MLP neurons of a small language model. Each row is named by its layer, matrix (gate and up: input weights; down: output weights) and neuron, and shows model dimensions 160-255. Each number is 50 + 15 x the weight over its row's rms, rounded and kept within 0 to 99. A neuron's up and down rows have the sign that makes its largest values positive.
After each neuron's rows, "fires in" lists the words (lower case) most often at its 100 highest values on Wikipedia text that the model never trained on; "fires after" lists the tokens most often just before its 100 highest values on Wikipedia text that the model never trained on.

L2.gate109:64 37 52 79 57 77 28 46 73 51 40 48 41 63 36 51 67 50 42 60 38 44 60 35 38 44 55 59 59 66 68 61 66 37 48 68 52 65 27 55 53 39 63 70 33 71 64 62 47 35 23 30 17 74 41 58 49 31 43 15 64 45 46 21 68 69 62 66 61 57 49 45 72 51 38 71 59 65 63 64 29 52 64 55 47 68 54 56 43 76 53 54 17 46 52 62
L2.up109:71 25 36 46 48 46 41 43 67 44 53 58 56 64 22 68 61 57 27 47 80 49 47 24 66 46 56 30 72 69 43 66 39 65 62 53 60 21 33 80 55 43 61 48 53 71 80 72 61 60 54 56 60 44 41 70 53 33 30 32 61 40 36 36 45 84 60 50 29 50 47 68 60 38 51 63 36 62 76 38 57 69 37 59 39 72 45 39 36 63 60 46 28 42 41 49
L2.down109:79 58 17 60 59 40 69 85 48 48 50 43 45 30 55 67 77 65 59 43 56 64 65 42 58 39 26 44 78 51 65 57 38 39 36 76 47 45 41 40 47 47 23 40 69 77 80 49 22 30 47 37 27 59 22 56 37 55 66 63 00 71 49 54 52 61 38 49 63 69 59 70 64 55 44 66 61 31 83 26 34 54 45 58 34 52 47 42 48 64 37 81 23 48 60 54
fires in: "it", "much", "is"
fires after: ".", ".\n\n", ","

L2.gate1069:58 55 45 42 43 36 28 73 33 58 54 49 58 73 54 51 57 43 39 57 53 20 42 27 34 47 60 49 69 55 40 42 43 32 37 49 23 42 69 66 16 77 18 55 52 59 39 59 60 42 91 20 61 38 42 46 43 52 53 54 51 46 42 55 55 59 56 40 52 55 52 80 37 58 47 71 89 51 70 30 30 58 40 37 42 43 51 66 22 50 46 45 63 50 39 60
L2.up1069:64 31 55 46 31 37 39 53 33 58 55 39 49 53 58 48 59 57 09 45 79 43 51 51 56 38 38 70 68 19 36 37 42 63 50 56 36 57 54 46 37 56 19 67 48 48 27 83 68 46 72 36 38 35 48 59 26 75 37 59 61 55 55 46 58 53 40 39 27 44 48 55 60 76 51 48 47 49 37 29 50 54 59 27 76 36 62 44 37 55 41 52 56 55 38 39
L2.down1069:38 40 66 40 56 59 64 37 44 28 52 36 50 47 23 41 23 52 54 37 43 55 53 53 21 71 33 31 48 28 76 59 68 70 53 70 47 65 59 18 78 63 63 49 47 47 58 45 28 47 55 80 20 43 59 68 62 62 47 43 83 36 52 34 64 53 27 51 72 24 47 37 39 62 51 49 60 53 56 71 51 60 51 37 54 42 59 51 64 60 36 20 96 52 37 69
fires in: "but", "however", "hold"
fires after: ",", ".", " Republican"

L5.gate1248:31 41 52 79 58 58 47 64 64 66 53 35 59 85 50 43 41 63 29 35 49 38 38 68 33 55 42 21 37 37 30 70 72 61 78 48 52 66 58 45 63 39 41 48 64 59 44 31 58 37 79 45 38 52 59 78 54 64 37 21 57 46 47 47 44 54 53 62 27 63 39 58 40 61 69 28 66 84 83 45 60 58 46 45 49 53 29 65 33 81 26 44 44 50 62 43
L5.up1248:51 12 49 71 43 30 58 51 41 27 65 77 44 56 56 58 67 57 51 31 43 16 57 57 51 80 49 54 31 67 60 49 73 62 57 41 64 82 26 45 73 74 48 44 37 20 33 22 48 31 38 71 39 40 42 53 34 46 63 56 36 53 47 58 57 73 47 46 44 37 36 45 36 25 68 52 41 46 79 55 71 50 40 34 52 58 38 46 60 77 33 53 41 65 46 28
L5.down1248:45 52 57 49 16 28 32 51 07 43 42 67 59 39 55 63 49 35 52 27 59 77 54 47 35 50 30 47 43 54 58 54 58 23 55 51 50 62 64 66 50 66 67 72 43 57 00 49 58 33 54 40 40 32 43 35 44 59 39 71 40 33 50 58 41 47 59 59 40 56 59 42 46 47 60 59 32 23 38 34 49 35 68 54 62 53 62 50 39 43 59 44 49 62 26 34
fires in: "was", "first", "also", "only", "not", "final"
fires after: " was", " the", " and", " It", " it", "w"

L2.gate761:30 45 21 47 48 45 44 34 64 38 50 57 50 34 63 35 51 44 42 50 60 35 52 55 60 60 44 68 70 39 43 46 42 66 67 49 41 70 72 54 40 54 64 44 42 69 56 55 26 61 40 50 31 66 39 42 66 39 68 12 61 68 67 67 59 44 52 63 59 40 69 65 87 47 47 37 30 54 67 44 33 46 44 62 79 00 54 68 10 50 28 72 36 59 15 58
L2.up761:41 36 39 61 50 55 59 26 65 35 51 29 57 46 40 52 65 56 26 37 76 73 54 58 38 60 46 45 60 45 35 62 61 54 36 36 28 41 54 62 39 33 14 50 63 74 49 37 00 37 61 36 59 61 62 52 49 48 64 42 69 33 64 25 53 42 30 38 55 49 48 59 56 78 77 18 47 38 35 33 63 68 18 67 59 42 73 42 68 64 47 54 57 53 35 57
L2.down761:70 53 45 63 66 33 62 55 40 52 51 38 58 82 73 63 45 69 71 40 33 49 30 74 75 66 48 31 56 40 58 28 47 75 50 79 65 49 75 58 31 76 61 59 10 39 54 40 60 70 48 82 55 34 62 32 65 29 48 34 84 52 46 56 29 50 61 41 41 50 66 33 33 36 42 60 44 69 31 53 40 65 40 66 58 32 27 60 34 35 62 40 58 51 37 48
fires in: "a", "an", "dame"
fires after: " as", " D", " in"

L4.gate329:39 56 45 35 61 51 60 71 60 66 44 62 61 59 47 43 61 41 69 59 48 44 50 78 55 84 36 52 38 63 70 65 28 62 63 54 42 55 75 42 51 52 70 64 59 46 47 35 58 97 58 29 76 48 53 35 58 53 36 75 26 47 44 38 28 58 44 48 52 28 56 39 36 63 49 40 45 73 19 72 49 45 66 64 50 23 46 56 65 62 81 23 37 46 44 51
L4.up329:42 50 37 23 46 35 63 69 41 56 53 32 54 60 55 69 60 58 60 39 16 45 66 45 40 35 59 44 38 70 71 61 68 59 36 49 38 31 34 45 36 44 29 32 52 44 28 37 56 67 86 56 49 48 46 61 44 25 49 38 51 43 50 31 40 48 45 30 74 39 41 47 37 34 69 24 41 57 35 68 34 57 72 43 55 37 53 33 50 53 56 29 60 37 60 40
L4.down329:70 50 21 62 62 38 71 65 45 52 25 25 62 81 74 56 57 56 67 33 37 59 40 31 33 66 57 75 46 47 69 41 64 56 49 41 32 87 37 46 39 58 54 58 58 57 68 61 58 64 50 63 52 43 23 52 38 53 52 45 51 33 50 55 54 48 54 35 22 43 65 40 54 52 54 34 67 55 42 64 45 46 49 61 55 60 45 40 76 60 56 41 65 61 57 36
fires in: "men", "women"
fires after: " |", " the", " and", "|"

L2.gate995:26 31 32 26 64 57 35 47 29 44 52 35 27 36 18 56 67 38 57 41 40 64 16 44 40 28 51 93 46 62 51 66 33 70 38 44 34 41 48 31 61 65 59 40 75 57 56 60 51 36 37 29 26 50 37 42 29 58 67 74 25 49 65 69 72 70 50 38 51 56 61 76 48 59 65 42 61 18 45 29 21 51 73 48 67 13 36 27 50 31 56 41 45 29 35 51
L2.up995:66 42 50 42 49 44 32 52 39 40 36 63 54 64 53 53 35 67 28 20 36 80 53 69 58 56 44 38 62 72 38 60 38 34 47 46 61 49 61 71 38 48 60 16 38 64 28 49 72 22 84 60 42 51 35 27 51 24 79 37 41 51 28 55 41 49 58 48 85 63 68 42 29 30 26 63 61 25 49 38 10 61 83 65 28 68 34 53 51 51 53 54 49 38 39 41
L2.down995:40 54 05 39 48 44 53 39 63 32 47 41 49 59 66 49 71 28 39 42 33 43 62 54 48 26 52 70 63 41 53 69 30 67 36 48 65 49 35 62 57 80 31 51 54 77 64 38 54 35 43 18 38 59 67 48 46 57 63 54 46 46 27 62 73 69 66 58 57 56 41 46 51 82 35 39 59 43 43 48 70 41 47 52 58 65 14 39 47 22 61 53 47 49 47 47
fires in: "english", "british", "uk", "spanish", "price", "celtic"
fires after: " the", "|", " C", " p", " a", "-"

L10.gate619:49 42 39 49 61 76 31 77 23 62 48 67 43 52 42 72 44 48 65 54 59 68 21 53 53 75 19 37 31 26 55 39 52 37 42 71 65 33 58 61 48 40 53 56 41 59 64 61 50 54 54 86 60 56 26 40 37 34 57 46 33 45 68 26 61 64 40 15 38 38 55 33 42 61 45 31 54 63 15 45 62 50 34 62 54 41 35 63 62 59 40 56 41 53 37 50
L10.up619:54 68 62 41 58 31 37 35 13 85 56 83 54 43 30 41 59 49 71 57 52 73 28 54 26 69 26 63 32 59 40 59 55 67 40 60 63 58 61 54 54 33 54 29 48 68 48 48 30 50 35 55 66 66 45 31 52 21 76 57 39 36 30 30 45 58 47 34 34 60 40 40 55 79 42 28 67 15 61 47 46 82 26 67 51 44 29 64 61 67 60 55 39 52 55 50
L10.down619:48 41 30 37 75 35 41 14 38 23 79 30 36 35 73 44 40 61 70 49 55 35 34 54 43 55 48 54 55 25 46 59 49 53 73 46 52 37 71 66 62 45 74 38 74 41 50 34 44 48 27 02 43 41 41 49 37 50 48 56 39 28 47 63 76 46 32 48 17 43 30 38 53 68 57 42 46 06 51 52 55 66 28 66 39 76 30 49 68 42 40 53 45 25 28 71
fires in: "in"
fires after: ".", ".\n\n", " \"", "\n\n", "==\n"

L10.gate1252:74 77 34 47 49 59 65 51 37 69 64 62 65 31 33 44 54 61 40 45 42 50 94 21 33 40 48 62 63 51 59 36 50 57 43 61 59 45 34 47 47 55 43 75 51 37 51 53 60 55 59 57 24 62 57 41 37 91 40 40 48 63 54 42 31 37 44 43 42 46 86 41 69 46 34 60 08 55 48 65 42 59 16 63 54 15 70 57 82 63 44 36 61 38 88 55
L10.up1252:74 49 33 65 47 43 23 49 39 58 34 32 60 46 49 39 65 71 37 81 35 38 49 46 53 46 48 72 15 44 64 39 60 36 42 63 31 37 75 52 66 66 22 30 54 52 28 54 65 60 75 50 94 61 55 34 44 61 67 53 40 78 23 63 43 59 32 24 44 53 34 76 50 65 59 69 71 33 57 34 49 54 49 55 40 13 54 52 38 66 57 47 83 67 32 62
L10.down1252:69 47 70 47 49 13 47 38 72 74 57 60 50 67 54 61 69 44 52 39 62 23 63 39 53 59 48 50 39 76 35 74 48 42 52 48 46 49 34 62 57 79 71 55 44 47 57 44 28 45 63 42 36 04 76 56 57 39 52 36 57 41 33 83 55 42 68 47 59 55 37 61 44 69 61 47 23 59 66 57 38 48 59 57 49 58 55 44 33 45 64 53 64 63 43 35
fires in: "0", "despite", "have", "who"
fires after: " ", ",", " (", "."

L2.gate104:41 43 47 62 49 50 47 42 62 71 59 40 43 58 38 64 62 58 78 34 40 61 43 47 36 63 57 71 27 58 36 64 61 35 65 71 48 60 52 52 36 46 68 52 45 57 36 36 35 47 51 65 34 34 64 83 43 58 30 36 51 29 33 62 32 42 40 35 88 67 36 57 35 73 40 43 47 33 65 43 55 61 42 41 63 38 51 66 57 65 44 83 69 56 54 58
L2.up104:33 45 45 46 62 49 55 17 46 54 58 20 53 43 71 53 58 47 49 45 54 44 19 54 49 30 68 19 41 37 46 51 49 40 50 38 67 39 62 37 50 44 21 37 46 40 28 59 70 41 42 52 90 51 56 39 49 29 62 50 47 52 56 49 54 61 64 45 58 57 61 32 31 29 36 50 70 38 52 50 70 56 59 61 63 48 48 46 76 37 39 58 48 54 69 44
L2.down104:49 65 62 30 39 65 41 32 44 34 53 61 38 34 78 52 46 38 39 49 57 49 44 74 36 54 41 60 80 71 52 56 15 46 66 47 39 84 46 52 34 50 36 46 46 56 32 64 80 51 50 50 65 66 36 62 62 15 50 54 55 63 32 70 42 81 36 60 37 49 48 70 63 48 42 64 56 65 51 56 55 59 72 47 44 24 64 50 58 56 33 37 50 46 55 80
fires in: "the", "expos"
fires after: "==\n", ".\n\n", "\n\n", " ==\n", "===\n", " Exp"

L2.gate1056:74 29 44 21 73 31 52 82 39 59 59 65 48 73 40 53 55 55 56 53 33 41 39 56 58 94 36 80 75 81 53 47 63 43 61 46 46 75 64 34 41 46 37 34 50 54 35 46 55 28 42 49 34 27 64 65 69 61 53 44 34 76 63 41 70 34 43 68 60 48 39 55 65 29 44 51 41 53 43 55 74 37 53 43 77 56 49 49 51 62 85 44 49 37 42 54
L2.up1056:41 65 55 52 28 52 44 43 79 40 60 50 30 37 50 19 57 25 49 59 63 27 69 47 89 57 51 80 41 67 32 64 74 47 52 50 55 59 35 40 34 55 15 54 40 56 45 19 55 59 41 60 60 34 55 53 42 43 44 43 56 22 67 40 61 34 57 48 47 54 52 69 60 56 41 44 52 50 76 67 52 60 82 65 51 50 23 44 44 29 41 58 57 43 35 73
L2.down1056:67 37 48 68 19 55 31 48 32 27 50 44 57 52 20 44 53 78 61 62 71 14 68 63 57 74 60 48 58 49 18 52 71 52 76 42 51 63 60 59 48 61 39 47 13 45 62 47 39 44 65 59 53 63 26 49 51 71 38 51 22 48 66 70 11 61 50 57 67 52 58 34 35 50 38 61 60 51 25 44 49 64 50 50 33 53 51 39 59 38 52 37 66 43 42 44
fires in: "and", "however", "while"
fires after: ",", ")", "),", "5"